python train.py --num_hidden_layers=12 --hidden_size=192 --num_attention_heads=6 --num_key_value_heads=6 --head_dim=64 --intermediate_size=512 --vocab_size=512 --hidden_act="swiglu" --norm="rmsnorm" --norm_place="pre" --norm_eps=1e-06 --positions="rope" --rope_theta=10000.0 --rope_fraction=1.0 --qk_norm=false --attn_scale=0.125 --bias="none" --tie_word_embeddings=false --parallel_block=true --init="orth" --init_std_qkv=0.0451 --init_std_o=0.0 --init_std_up=0.0451 --init_std_down=0.0 --optimizer="muon" --learning_rate=0.0138 --lr_mult_o=2.0 --lr_mult_down=1.5 --beta1=0.95 --lr_head=0.00479 --max_grad_norm=1.0 --warmup_steps=200 --schedule="wsd" --decay_fraction=0.586 --decay_shape="sqrt" --final_lr_fraction=0.0 --batch_tokens=16384 --max_seq_len=256 --doc_mask=false --train_tokens=113900000 --max_steps=6952 --dataset="wikipedia_en"
MLP neurons of a small language model. Each row is named by its layer, matrix (gate and up: input weights; down: output weights) and neuron, and shows model dimensions 0-191. Each number is 500 + 25 x the weight over its row's rms, rounded and kept within 0 to 999. Numbers have three digits each. A neuron's up and down rows have the sign that makes its largest values positive.
After each neuron's rows, "fires before" lists the tokens most often just after its 100 highest values on Wikipedia text that the model never trained on; "fires after" lists the tokens most often just before its 100 highest values on Wikipedia text that the model never trained on.

L4.gate0:467560496550477478515520493520518513493472489490488503501539536446505489517478474511479482482510492459478506495495518494543481479496554515518453510508559491453508464499427526478485481488493482531446458473545496486475480519489519478501483529528504464503485510464490513535495523498454500494484502490493530507518484475501486503508460477570538465474458499516504477459487471506501520509498525490547484506516470446508483520505477503489497536525549457520535513486488505468491450494527516480494496510493487485507522519541482505492464525504493536523467524499482499522486526478525462497
L4.up0:523523532518452488494535498488519483527474519508460459462474501502492496487501469513503457497531496553574509537493520490514557465502504423544471537473512467514528475460540500471470526489524510506493535524543494516568482491564505486539503485491501502475507480500500543484496488527519462495496499513497520483503523447552470493515518475498482493499465478490517514489506513539484504491453498458488506475494499490528503474476510481483462494553508499474497507503445515483516511501515485513502491514474491524500478513512515488461539512524563500509490508514530476478508486473492518495
L4.down0:523509510502531537528510464476513483483510488495503507522478529535495521493479472462523438546494506499510536454485479524482544498487556508525484506495514523477527461507480502488503522550512474479500524499574450510548501482500493473500528475449452438500516529523520508511493480510508535553506528543472489488478486483534510465497460501510491519491502527468486477522502474523558468458533509520502500508483448465503503471498547511502502525545494534475533494475502482444497509514513496520522502504486497548499524511503504494487513524521505495491533545506480458498501491472512507478
fires before: "b", "at", "x", "e", ".", "i"
fires after: " F", " W", " w", " f", " B", " ("

L6.gate303:496521461476406501542508467493534534503475489497464511496499506518510506504486525528516470491527509520501500471468550475508506479509548489498485495476518482485516544472516521498504485515506502546471553514524489526480491536506504478471487520456488486521535528491517484515504508491506442485507475498529550485481474499505483518469490480497509477533481531509541458507490494501479502475460478484489442519557479462506509539547455532532547490472499459489514523474505488475516509527524494494529476533502459508474476510517529539513466539502518515527463505537477507462468522504487500489
L6.up303:514528462509486482463565502462500488466527509519573520499489504490507515496504476515515478524486520498495549475488486551498494537500543456482523496478518479484505483483476520463484471558499504451489518493507493457465510465490524515471498538549449472476543535499539517475543456505508470508504512511491500530509509496493522512519518484509510521468527506494496475536500490524473486450517481488474508519466478494521521498519548512515487506507504500422485497476523476484503480488508511498473483495497470464495467464478489431478510503468515468490498530499471544494452506508513523463
L6.down303:487516502499488451488512502494518503515500573478512531435492492524522525522510515506487476517544494516480463515526500506517509490493489465518507512492490512511466462521500523525498575519495490474509502478510503512458509482477487498481482540533525543510541532543541518507478527508508538505471473468467527472500511490530494508542519517484471474490482509498479465528469526536557544473492485496453486539512487519504486497509465517503471485533509554507459545477488539510558523498511527510478518526509503514492525426483478500519535520498503485498495506458524466475473479509542499517
fires before: "st", "end", "u"
fires after: " f", " F", "s", "es", " w"

L4.gate247:505517459494487501498463541508522448481492475512488529485535451495490487508525499517506468558526517503486539486524516487530447492455482503524519508486519518533513497523483497482483480512519500482513456514511506497496497516489512469520528552500487490501488468484465552454518497504471476528479456480504448496495466472511505462457517475444488525486470510501457528484512527519523507490479453481542511460525493469522518496468464521493453463489456517492496484531546497478493509494467489500548471528516484521486494517495536529489470460485544478470505477478471504492521541448504511487
L4.up247:491502443464498533488477482471489537497516480525510466520531507461479503505547507475542464536535509452489500504480500494500481491500519483456516451481537523534524445524514497462506508497475479484458464459475467501477494519493501482484523516469452471443465517467534505475480514525506479516512507516496465518503477514529485519492479506485511529525504459540478492495523511540554521472512502513491505527520534504483549521485492487503494458494485470482549536466492522481450473541511475471485497497505511482472509500486510501486503445504535521516495473513508483475544462514527483549
L4.down247:522465512477510506518542488482543512546503514495526477476516526462539505491548478518499483527500499515458492519541533471527515542519491449506497503484504544490514508507495516488545491511490507510509524507495495509521506513459514468471523497460445473553511495521507520494480503530469533491546490491509482490490511497489505514492534506516494475527485510503528468462486517484496491472516511488511515494570479513459502485483556527548477484467504517517525501521504455455474512532518467575479524549469504497508499479454470475507492452504491533504508486538533460528529489546504539507
fires before: "p", "it", "m", "ent", "b"
fires after: " ", " l", " K", " L", "l"

L4.gate288:528553504502455500520500447509511520533494488500492508539516497521529534513456487475475507482445508470526494479555526539490480463490537530492480490518522514473515480498467455463523482486497513499493492553512472499494465521515556469472461532491503483494471455490505476506510527490505476498460503488497448488470535513523487479453461456499464500512489515492463519428512477472497463495495522469542492480537495478513496522503478534478513485524472497506472519487482530502513512512474476491458517505516552505519482506505505514476479517486485514536521496530507481504562497503530475552
L4.up288:514533503512478525498477530515527512519487534468527486528471446511526522459495524470483460528479495546536494429501522515490437477490486503552495466501455463485489473476461504499483510511506437499518481530488497505530507520465502497459483524524524500545505499474524490500539495503479518469501500491501475531505513495497492526513427467484475466497498502550542521502510505497473428517503531510528515475491492519508534484492511513528480480508518513487497520473500520486503555492525521536450477492472508504499491490499476509474532492564485452504522508491513467481489494492480481450
L4.down288:492500470523537471441482462494456522519497533491489487570496496550526495518487473465443459484487485451492487526497508511519457509484523486501510478520530518492494497537462495466486543504510472483493496520522457488489486483536505520492472451526497477530537504505514504486473513523501499487493494494467483532487493541492522508534481502495478505467490527572480509526520504513466518507460516460482500507508492499483520481549480523519446460489503528486513535500516470511524492479526525490550512513487522527492522520508502458515497513497513534530548544483501495544489555463447504499
fires before: "m", "d", "uc", "v", "u", "w"
fires after: " a", " E", " pro", " r"

L4.gate18:506510469499480493518509504476490518511489479469510439503501490503488502498492493500515483526551467507524514487552532537496565511501536452511475495523485508492517523519481458467512469509504517496520545546485511494546509524533528497485514493489479487511521511516554480522546497526481481493528522493537540490491544535477515474458444484450500496521474497476488529478518499481512491485517499519548507479508483497550548500519507520466504483513513507446475487538542500524508510490577478494527489489523445469472489469468540482502481539524468512515508492473482477466518522484522487525
L4.up18:529516507506473511507488500488507525502454541519458449506456469482478496490532485467537461494524510508534522488553514526495527521515557484486512517540500528495563517498484477463497502497460513491557517466488530528497459498496473509516497509479483496498530547509493478490502483509503514476471505521512543527536492508498540484485471464510508498495474477528457512518524462471472467488517480564492495457517506446495495475559491500472496502482494533498477499470539523543511509530514544525539485544494504474524522434514493471476528531499510520514506497496522539526520511497505507502
L4.down18:487482506507497488477533521505510470521491517485505514513480522478526521508451500550529474504509480504516495488534520509501527538442527485492520525457491491570484543498492488487507491551522492516518468509504499469532487501517455535497510518483484459504488487448459518519462486505500513516504494516499497476527470488521467509466509517472492498484460476487490522522483527525541471479553501461493497463483516492507472468480501547550522490480566522513492530474523482460492495505478503545492476521502530489492526487495515470526540507497540545496557533530492468561527508491490553523
fires before: "er", "ct", "at", "le", "l", "e"
fires after: " f", "f", " s", " F", "es"

L3.gate43:471437490518398498500457517520527484506509532475491495482488478474479476487520494483475492531489523526535458481467505515487514497483468515495521479471480551460516512533507519519517504489526526513541481507506485477521499522494490493500481474469511535485490504506543490486491531496461495523485469484470495459455505490502477476498511528535476469477502536472566508495485520466475513505497553529495535507482518460481537523513485466530545509479467508514523513537484477486521468532507541509512499466514527530515483509463513520516499490516528445526522502496515506537549467512509536475
L3.up43:518502522528425453501472484539527536505529529516487494540494508489520463493478492484482469531452519491495482491446474505470505487469464494475507472497518524500448495543499476490451497484503480480539468537504476481467502514520494502540504477494486531522489532497521488486503495466497530488467490473463512477457509488534473515490519500501540493519465493495581497457525531506480511485483543507495505477501482447488492499491465520484553517488456522550505479516506495494517488517476546517504487526485528511507499505478496460481526470467560509482497507480512471543550479492508485496
L3.down43:519500521531482534463511474517485567508507533533513526501467458431532471496537503497497481469511493477496478517474474533530478500510484475510526517532558488499465506491516492463497500531523495490497505535502480482472447506514493507550479482526499517493498529475492471506493468516511546482476528457488503470491550522502506522528510457497490504473466481529510483463505474495435492498545528458531484446483489464512477479503521502497512493532477535512466492506499517479467506506443501512517524509486469557522491513451500496474543472487527508498504522480523477512510517490493437507
fires before: "p", "m", "v", "d", "am", "ap"
fires after: " a", " A"

L8.gate458:523500539523521507503498512545559491530472513473482503435487500518513517541493485499498502477445524523554466495534525500484502482482502510503533455461467449513478518512491473513512480482520516525493491478502491557507541501529508528514509545497514502509494523479506464509500525506489502548520489513493494545493497506508489468500533480493488515483514541458494507462439501547445508519496482496508506495507489460521452480420519487505509448502522487507458502460507527511478475534518536489539522546527511489460470496469477527475463491497482517477496484493496526532482497515524481503
L8.up458:485494519505526522508482540521524543491498458458526526456512501495486553496473531509512493470446535495520512483488507516494510500498460516486522514495485470503501515479500432518571500556523541537501491464497507547500503500450523453499541501497476464477499496470504525525524498522500466511530477536440480498455445474533512483527543507475462492542490511516510506463525493517515506482519498512496491499520510484505513515499516546455494449511538502486531498530491509536497464462488484500468468516500466469472485529507533520505510498485500481479492493526536476503521523458515511490
L8.down458:522529462524484473506505550524502492505438527435490500525445493468497468500474494541496504492506501490510471492528530478496488536502539508510493473487525543468473519471463505432456479543488493526489526501548522476509543546510503519489495492483463502538496483508490489481470516489527544465454463493502471519509507518473510517453548500483549521497514502512505481513519508476457489504417465482499502549481511465456493506479476531512496517496480491469513499464491490500499484527481527508489523521491457464510503503491534472494492491527463508504548518490491490500483495505508478478
fires before: "f", "s", "l", "c", "p"
fires after: ".", "\n", "s.", " in", "n"

L3.gate471:495490504546524492520558483541503528492501502500488413512506527510477469530512499537498493516506487518517532521537475497521530498503521532478558456486470490484508493498516529523460516473494481537471501484494521533466525533575486517520440457508534516490526523537485538482511547496481533505501509502477498490501531502524488525480469515535463521505518509488535506496500494504516551517474478521484519481438530485472490522483522462508512547490543486479482487494483508505538556478480500533508497534502502512491521501498498494514539490500498490484523555535554480494518490490487495484
L3.up471:510488462560513493461534505512468514512476502478481469564496511507466484514501529541475555510487476483520517512493510531505553502476469515507529489506510523469518529526526490494500555475478519531506501499522536489467531505496485555524457502523480504475506489510457509502486517497482498528526474498530529469515484508541517515456456528517476488473526486484510472534504494492528519504505486489495483494497505499499492469490541498529536519451515518490482461513464475523547522476471531493499465478525512491496556485455561528542457490533506506526502499520550529478523471484470540506
L3.down471:491529514523483496480516477467528492512495497440492519501501518556448487502492475466545575494438519484455553522477492505470517465508480479509530498475490515526480453505549493512497509479464492510485485493483475498475490482505448453520535499507501458505472514527507510485507492474489489481455493493525520476451487492525538512438451510520490526501525493508503529535490523526499493521540476469509519513502509512523486423533478478474502509524513525503496503538490472482533485505465505485509507470529512513512535501504523563528478537496520495516535497493525531506510479489496497470
fires before: "ic", "ol", " 19", "e", "am", "i"
fires after: "or", "ch", "et", "h", "er", "y"

L4.gate395:497445512493503533480521496526506510506519533498480508466519550469497491505521526456536535472470450512528479485497520516472482502509465518513539494538464515531445503545506444517508456478495487530513499529451522475537474518475463499471525519496511526472507526515485508513539520472535551466505508501489524514484495536469465549540506501491481502498497489501553503487534540471472516494527536526495532494494505510524525483538515497527510485537516515505526472498474472467502520460533517468517505537473460499518507542489478503509523477504465499542518511504488475455510509511521528459
L4.up395:443485513493528525518487492502537474504531496548507489511547490532504488473469461503540521434497482506485471479507492518486551496516490519482508520499490499508533505513504509499489474535487505451519513524527496496550483468544502479526474484498501484500496492522522541459513524488522478426510514500488527471467528514472489498534468493517503503502516479502532492501449519495550498507541500481468547481490490532506503479501479528511502503545508505527516475465499532527480505535499510460484504462475485455492456551475532492477519525526512522535474497471481505556491462463471539452
L4.down395:516474528483508498483504494494516513516523486490479537536520468509511537488514478525466502467546477532506530509521491498521475502487514474539461523487522535486481526530481542503446480519476503514492487502474529499500571490468473554479494509532504484458505518499510500485495508479503480538536497444495530525485512485477555518563466518477461486517510454566487456491515510484484493539494511511495466488507496505491549500525536495490510528495516527520528524490511545483478530480513460515514514507474519512501471493503465530506501527479476501477543477537477493542491519548472433498
fires before: "ard", "it", "ic", "iv", "il"
fires after: "r", " A", "en", "ap", "A"

L6.gate123:479537509452449489518511469515506495491495507521499533510497523480511511492491571427475493512452511511496526521483471483442549491475520471512489477473490508474525491471496458523463494491483454507495498492530501475471517482498479509451505525464493464507489485576451513489561513498517475501504519536488506497476504474468517499505472508509516553515516499495516499487485500506474518524526497497500552477498460489525487505497485472532499538515523467495554483484539537467483518523512467499491521535475507553457476513484523494482523525534505508485543490492472506508462501490536520488
L6.up123:534539509494485482540494479523493481492498460490532552481550472549479518497490505491510511512472492532488523499506476495451484491473488497512456518480472506485474474466480471475499474504527501449526440518470488522466471513547497487529505487510464562496480545527489504521481480523496497496465532495557513511491550508446468465473510508486510476497501531514437499490458474527486461479506542490476546482510517502483484511494491511494462505519484483494560509484501469514482502501507515456472477518498455502467551490446538535491502478479495487512511513498508533479490494496493517473
L6.down123:487464480498476514502504504491519479540538531480474443486532515463547508519488527441495470531488531540525510461526492458505493548509491494491490492520449505574503487517503484501509540511477446447516506488472477514472517497497524499524495529499512467510512463542537487486478483528482514535544524537514529470506487474482475464520560502524478473477518499529485497506537474510535474492514508500468477516508506509491497497502479500523523559504529477500468492568506502476508496534504483507494531504472482529501513522501498517485499467507484458515496525507541445516487465511520511538
fires before: "ear", "o", "ro", "e", "l", "er"
fires after: "p", "f", " ", "ap", " in"

L3.gate247:527470527442473494534470512484497502472513482495459523475555482521481425486506523504479507535465501533505487506479498536486496476502522496520494503500561525447468506469482492475505528490512504542484509514496529470557466491499518490500487460478520525459485476527470526511501467502504519493486492507482478490472530465483488486451501515482510474478496507461501513532493470505502512512499515513502499528505505497469541554560476514481478509499514485489524496517483474568477464505515470519520520511499517504496445523513484455496473468493488527483487487491497521480532564464465528443
L3.up247:496503488477495482505473494465489483503508483503498505518513484525484484495447491475494488510514469501517482477483491475470495487463506502519483517506551523514512509477513513519518491512482496534519466514499514471520465454515499510481474487479508520486503538486499553495506460485506468473522450466495503510499540449472480484488483488505486501513494470497445498502484498516510488531476475521478462558489523514444525559541531541460490508501474443481520506510466434560442467486514470500504528487498505474483484534517447460490504447538513498474521501459505530476534554481489492470
L3.down247:526513444523501501502521443494483467512544490507513541499488451512497504493496501460494520524531493497522479501502517457498496535484536510523484517530551490519485531476471552516531492553475453508508454512511510491535477470497492531511565523469498538456528511477521564505452487495519492480512464498519489494516539482472499521504511478533468507489481491445458535487491470511462502493494497501513487509459532525448503495503503534486488498507480491486496513544521465488440494492510486517520520489536487506523529489525509493487508455520510462437510502524515519466482498464516487494
fires before: "o", "k", "ch"
fires after: " al", " d", " D", "un"

L3.gate462:537500520498470459483488505547487522494525511512487532485490549486518486471516524504475462498470518485501554510504504461474464505471516501477510504510459507477513502539483476492520464538505511505470512483518524502528545529503483488493454528523480484533500468534443500494487503502498487493480519542522483489524520483499483476541464451481528531535522497482471522477490505519519461482524493529516523450477470510485486512527549499497442543526477457474494534474518452534525530500509491473486508497503476515457528475513488505506546510509450476525553454506504474465534528507526505486
L3.up462:445492496521469408518504516531496512482477516473512511502512514496496485512489526492476498489507467474527504450493511475499479519469503476495492468502463511507523496507504480500500501557519506514481523514477527498475539475539494550512494549490472482494473504560475503460513525483515497476491482526539497465520465500507503526536519466470481471496515514536481514562482504516510470516507486508512496461450497483501555538461504488533487552518519500512474514513504503529517467506515499515450536507514498555522524512475529522478573522503446493487507504550504520485487491499503459486
L3.down462:497490478510467482511549481479462530543497487470433508524484515494503474489522504486479473499496495486520474475515482481500507469499477512434485487486500502495499492506536477496497544587462498489503524492483479497497518494523471518531500514515514511490502476501516501436487472501495505481485470503548509472473517530484498516499546470534515479440470447514474520530512480435494493497483539455482511477527472454495553527510490490544488553528497500502492537507523458494530471483495483520516505509490518510538532510456506500482510460520514493495495513456523472516445494471507480488
fires before: "ul", "e", "l", "er", "r", "an"
fires after: " ex", " p", "un", " P", "p", " ch"

L3.gate227:467522477509534509542493490448515502476508471487565460502522440511514487522522518520481437482500487505499497525524549541508509484505453463517516495509516520473473520542491539495534483520494496469536498502520517488501513505489508480496530522503515482517522489522506529469530500542481493502494458524484464506500521441495450458517469462507507471493513537473509545516515477475482491536497467511529537509499478521496475515506499431510537478501462476484478491453530504507532522489512493527544466464499500499479541508503459488496510519513480511467503477494450469515497510484518533449
L3.up227:526516494499533506483503529494503520479460505496524464527512471484514487503516551540504530474491450494498439494496541523496512466494514517465501510487508530464463490460463528485501539486529464526538507477547500487527532476505496458510494507471510444481491489529506521449521477489486478517534512527496469485509503525485472474481477470495462485505517524507551510526486493459505466534509480495485497509538476493505494521508512437563507486499428545438498548508518534478526537543505487475498511480537482493493493509491490492477503464503509500495511458493445494518489494505484521500
L3.down227:473479503553505504519492496494476486502492468479528485508530462536515511521514537504512517510504480529486480446468533536490471471431523500496478498469494529492474483460456551472490544492480496493488476480488470527481533514499482501518518494473499462490520503516536520480518473493503506455497477496515515536527504470501510445563526519509527453477491568489468512559480501514509481466483496503480490472523481480480514527518494511542523497485493535526505519559507460508508517539523460489473536504496527492548483567531519524477471488502516506516503487495519476488518504504508541506
fires before: "s", "r", "le", "h", "g"
fires after: " L", " l", "i", "it", " U", "f"

L2.gate249:519496515501487509499504500467519480465536470477485511521565481530483502458499500470474494542492486502505500507503504496500467509498526482533501560524500473460525486502537491494509544474538462534482499523494510484542468526523527441491520454475518520515491469502476532483527527493511478506502481521515518519519502431475463540466482504482518480490483462459445547472500534464471520505504509520460493504499507501493521510558490506480494519482550484465522493502481490527479497542519488483496508506505529487533478511481496470497434501581466492494501521462521501504493478478466507517
L2.up249:492503519545445482499479529451523513484507488521500479499522473517491509475489519457477490545528481512496475514503460495506473468475527480528486556524460504496513496488544508503534497503537472566479486489499506504508502490487525506478532474481521509504510526517499538524529506493503472485507495503541502507531517461481491538466482474469483440514487475485481542479478535443482508543502494496482460527520528493501536509529515508488484511438543456486533498524459493515449524508494473519521541504499526475508500508478487461490447491565501483483539476499508497494469520458468492525
L2.down249:491451535562463504523483506486485533480540517511468516478509480517503482522487501497487534567532503517517492544485505481464477522491518505467457517487494516535475518487492523471547516524476480521491484534529500487527477458506497519507516531460493530434504555495504531487516490495501501489509474511531488510557490483492484528498514441482451483517483502481477537492483466497470510492482456505489455548493519516488526541496541515527483504496513459491484510492498477536449512461523489533509511510487491494509513515481457496467479513544494505455535491492507493458489524439520513490
fires before: "o", " the", " a"
fires after: " al", "ud", "t"

L2.gate25:497470454479520508494455528501515513500486472484517545541493507480478548501524510456467523486476522511464527522522531553503524486519499546522504497505555477508533501475507518480477498437469488546481501518510499495494493526523497461426498553436498514491501460485479519508500554515465465477505502515491513468521501464502524516469492502512483499491480461487486508454522483497483502498500464517534501496491473451510522496515526558491522518499498471479466530501486506494514504548480517511454556483509491494468516515476536471468483542510492499510519489508499478455466478504511516469
L2.up25:563523503452484471531511535481514498533496488529533514491503498515510470492482511456494544493514509540549520509520489494491511485496522499511521496495506509465478467559484498543513527461489511510450509512495520478487502450502503483486508505545518503514471483522508517502509491480518525502518476539500490588518471485465440485528498467474508511524507512514523513503499536475459507472502507534476541490526540515538506522486500475521492452462567558512499513536515527473512519482540543470502506512493495568520526506525486509486531473510498454505526504521494483494522499472505514494
L2.down25:507521489468470513541538490511512502540502531513517510492466492496495458508489499487498546526535505549548487539498484520485472504479542452513545516502518521493476493508534490549509501525488558476487523471495538472507464457467495523505513496534512498509481521500499540513512444479516534495538500503498483551534476503477450483501513500468506473502535525515523491513485514489460499487517501537492546481525516551574493504487501477510526467488506545506506494501496497474516488438515501474530482486472477548535512494520453519478515440504507473486510512501478443494491494490508505527
fires before: " a", "\n", " the", " ", " s", " in"
fires after: "c", " be", " ", "os", "s"

L8.gate25:440498513538472493500483521485491573498470500545500527519516495460435509518493462540484521457488495512529535471454503541522494523527508468490491466509511490500530491515485525484494490530492463503503477497479493470467513511518477512463516518486492511551514506497460507481523525501478463497488462499488475515483513525508509453476508517479485469470499538480479501467548515454528479520510511498500457499513531507450496538493497490446495484498438512514476526502485508522508538491520527489524545502526491496531513447481507489480465501511466512551462478497517449474471515536516518509
L8.up25:457500520493449502491496528462506524472488493499502498454504515491496473470501500455513495491487516536482519530522462455504493519499478469489457519461557474506529476517471499487487504463507501512460473509440526469533552506475546484489498532545550505481502530517528500453489528493503484481519555510544491486466523531488456473481491452498471490491504485498511479488522512482497511509505474508502433521522485473524477483544484535487472516507511513459531490507547516492502492467527517487508485520460497531534536525489498500489490517446516493506541481459488451494499526496531491480
L8.down25:547459507478507458463480530500500509468501529520488538504472502493464481502519468538518480535496511549492527507525496522503494507442478494550478519543512466500450475451498465460508502466498513497473483481519555506500491483533510510484509509534489513489500505498490500481522544486505517501486499514519499523461534477496490485488548491515504513507493540573494509517527491459530457497539507456507467502553514464491486494491512502493518520525479483495475481463542483478510523486491452516458503447500430474482514474493480503505541510471457513504508450495467513493488522491473478469
fires before: "|", "-", "===", "A"
fires after: "\n", "'", "|---|---"

L6.gate64:497509484496503456532490519474512530486527445515524505498494514496457508537536473467480526518513479515499498522503477545495518512519500514497462497538481443471492493517488462465487476518567487517497448507506492508531489452486559486441496471502563529497496435491483476438475501509501498494487515513477470506483523528480456490521523541484510492527480488532509507512538512486455552472521515494476494512542491488520525488512521494524510510506509525458497520514508511469489491511508501533515491554543456520512507476519479531501518489530492521498507497457490472545472496502469540516
L6.up64:543491501457472532498492468504465454486518457489507474487468528468525515525508526486548500494493489485523456541512547499548497530496501476444460515482523485487542503481488507474476502510522475512474485532508546500458457462534461502510518528510500498490521501525447527486495480488503494474497462544486488525472552524474514506473496472480494470497490509561510501513489465485516507471540545496493484495532526524517524542483530516479455517487525489482479521468545532486463472519527462540501542532470494494508497540494512483487490522475505467517501462527510480493506506466516487508
L6.down64:526514485510493515494513517485519519508519453532520501518491540487499476503528489501485451537513503507495543526510471546534529511516491474496473510506516509486510487486481479449506469489527481484485483489482515521490490460454484513465534510525528539482503492484501502494518482478524488481481488482439484530488514540486498515435504514481519508548500524628527478492535501477495508486549458491436494543498508521500531500469522536490509537520516520492511506492484520523496499487541474513486551525506511493497487455461524512500473494467442525497481491491502483512511529492469514512
fires before: "===", "==", "|", "-", "S", "D"
fires after: "\n"

L4.gate414:462503494478509543483499488446509525517522514460483516542498454536526480495469506481449510500510490507503476493441495520459471460469507501509509498448500455462552481529472511477473473531482536503482508513460457503522535495490487525512495545460487497501468472495491497527512494503454521471455492480499515501530466476511501469523519526461500492503482522466488480524479462500494499523529504470486507484549482479492501544492571481474511521433492493459466519511454511511506508526500485472517487487476495517489460503511519467511502507499474508523460487523550521515539497532489484510
L4.up414:552489503516461555482518459484520506520525480534524545531502474502465484484495504478505523507486486477490541475447481486482523513521469474482490493476477498439480468480440529519519516505526437493502488527490498504516556522456472459479485507501478557526499500480524498500504527551487515556502492511483499501457495477527516489488520511479498511480516516518496496486488480515490480513507504466525525478530496532515528531498506492504496506459511470495466492538513490517465563488499530463446555509487533502485488534467532467509505497496528475535488479496529508508483476485452514543
L4.down414:506495476550495491452474523466504511505521531494449520556524470496483513475522478467469519471498482469514479513514498543511502521528517460490488481468580527476443478491465515516518483517506493509487536538529482469483487513495503473495464476500466501527525472511515483498481498496502510536466514511524544461468531495465509483490515480496497499457500484464465471487480465533474491489500537510490524500493526515568474477520489481493493478488466518494529508474515510516475509470463502486475536502479517512489518495499490494523529482479546531503545560546500516567522515475466496515
fires before: "m", "d", "v", "ic", "ap", "u"
fires after: " a", " r", " b", "om"

L3.gate50:476483506519478490541506514491477471525477490474499487505551447542503461481512478479497480509508470477515422508496494513523494505479449543503483499542486469472484507528548507446493474504498575500512492546490497527466493493505460555492517521517529492544494453523521504501502513500466520493522491487455459472479459508499519526481522517461468474546488508506485512483492519483518465474487499501529558498509485492495484487572545500520494527480495481507479483490502516507525545531508479485487469464510563502493527499513509527509488470516486535512504491509512468510491488521513460498
L3.up50:547487498461496492527521478504521528533451538483455488527495510485469534501510507495484486499469502482456530458486508535521522475536522501533494463451558472487480474488549508512524517469517483501566506488476468495503506496515516507465466450475498499494533500510515465495524508536479510471502478514481481527452508488466498469518480475516524519518484498463462511466510520503514501498427504511528515505515520539491502469466489557473509517497502539518461469480487460493496496486496490502464487539481452524502486510514552466486496505503499557511488484474502457528502514508502452489
L3.down50:527513478477465488484476511466518521537468499500519485559470465501466530479531483488495457472496477496485529454488565541543516446520507474493523500484539490501466478467484540477504524512536430499496514508528482475546501547524540518501456489507480497492469501495503478525486495497524500474494481499477530496525507534529483483521519465491534501460466464526475544484530489530527519492536493493540509461514515516485474486523507510496506492467465481500509492504453493488498497493482488523501490502478449515538494521494524467483509486504498485518494520492475450507528568464458480503
fires before: "m", "v", "d", "w", "am", "uc"
fires after: " a", " A", " E"

L8.gate500:479462512498508499523467560485501510459523492475524477479475468520520500487457496491501485501461487512453509518511474463493493449457527484488529542465532518510495504490470516500538539513512501522500509501551515493525513534516430508495530514512474484475495511530511491554470484479476504527480488543504519507511472489468475499469471547533485529497513496493488502491487519524496487509496537509469454506474520588530454555460475488495499468489482484492503476444522505502491491523526504465520514476478511494459456459508463470467479483497491526458511491493478506476512499493507521477
L8.up500:501553484510481505486493511510492496463479474565520500474467473463558492528497487511536459544476540528503507489504515494513498460536537523506535524475529447477511502502481499518492525529469504480494475524467480457472537519469488449506495468528511528482503484488511524495470499502452474535473468504490550494471507514486477468487498538531518504504543555517552509499489495505549526500490497523461475526502508509534484516465501504531492508515503480484480532417498551539481535512507521507504520507484522501515494523507486538529481486519512457465499491518515508522472502509468494499
L8.down500:496495465501518501540485537527511493536533516523545500507536514498483526517517503540495482488492467506529519483505526507462505470481536519502504504506435461501481491510498517532502519470512460460507480496501492490528498522493498475524477500494488513486514515523515512467497450481533481509531495489553519497510520491482503488529536538478501492527466455564512486505438542461513473524491520492439477517479497547559509548533471467528516447515516513477492477531493498514503523505496474494457479470456507482564503508488458502521483470518493495444509522529480508518525464519498487483
fires before: "al", "s", "ian"
fires after: "it", "i", "og", "ist", "in"

L4.gate176:526492476499506506473538516528518496533541485507506474485515544503453470536520460491475505508508457513496481515495458476529487499502528504502458523501483488526509452498490459486524478487533481477507481505480534511487535549540502469493525522507529537514489466542470510509529543490466483543468465508529526482496496479516566487537524506523500508477522494484538488488516531491488499542489495494546476475490511489544485517490497501479443485507501505496489445517508509514514470503520484518505557530465526491514500465503493471506478486453502546509525491436463541486530528525465510533
L4.up176:488458493557501499483531532496508527520499536516504520538506540488488449525493448479496515499504478530497517489511459494517495502493526518484478525480484490521539444490496480474518489509502499489515463502503534510449535512507492494510494515510510529524500503531490499485562515481484527543492452468562518496485496479541556517532525491556480482462493484495542494506504547513506492531477459497513455463467524477520506515469497492518454512462505547541504461526481488527535515503453497534491523500463540510520515470501501477492477449479477507516504494480517536465531511503483518524
L4.down176:483521506467481522519481491536565513498495533494486511523545513481516463483494550465507525458467480455456488528509440438478457491491477502503464553484445502481489483476503527518520493524478481515507518463556459476504486472493523559480523480517467515501470524493546526529500500496514522485464502467524489520479485489505529522501509509501512478488466473538531464527528475516533480509506479532519504513483479484481495514467482511467465517467513513478509483477480486499471543506483490521514456459498512511520548522497495514522484473529539489514468528479480468491486478484522519491
fires before: "ic", "ol", " (", "i", " 202", " 201"
fires after: "ch", " A", "u", "um", "r", "A"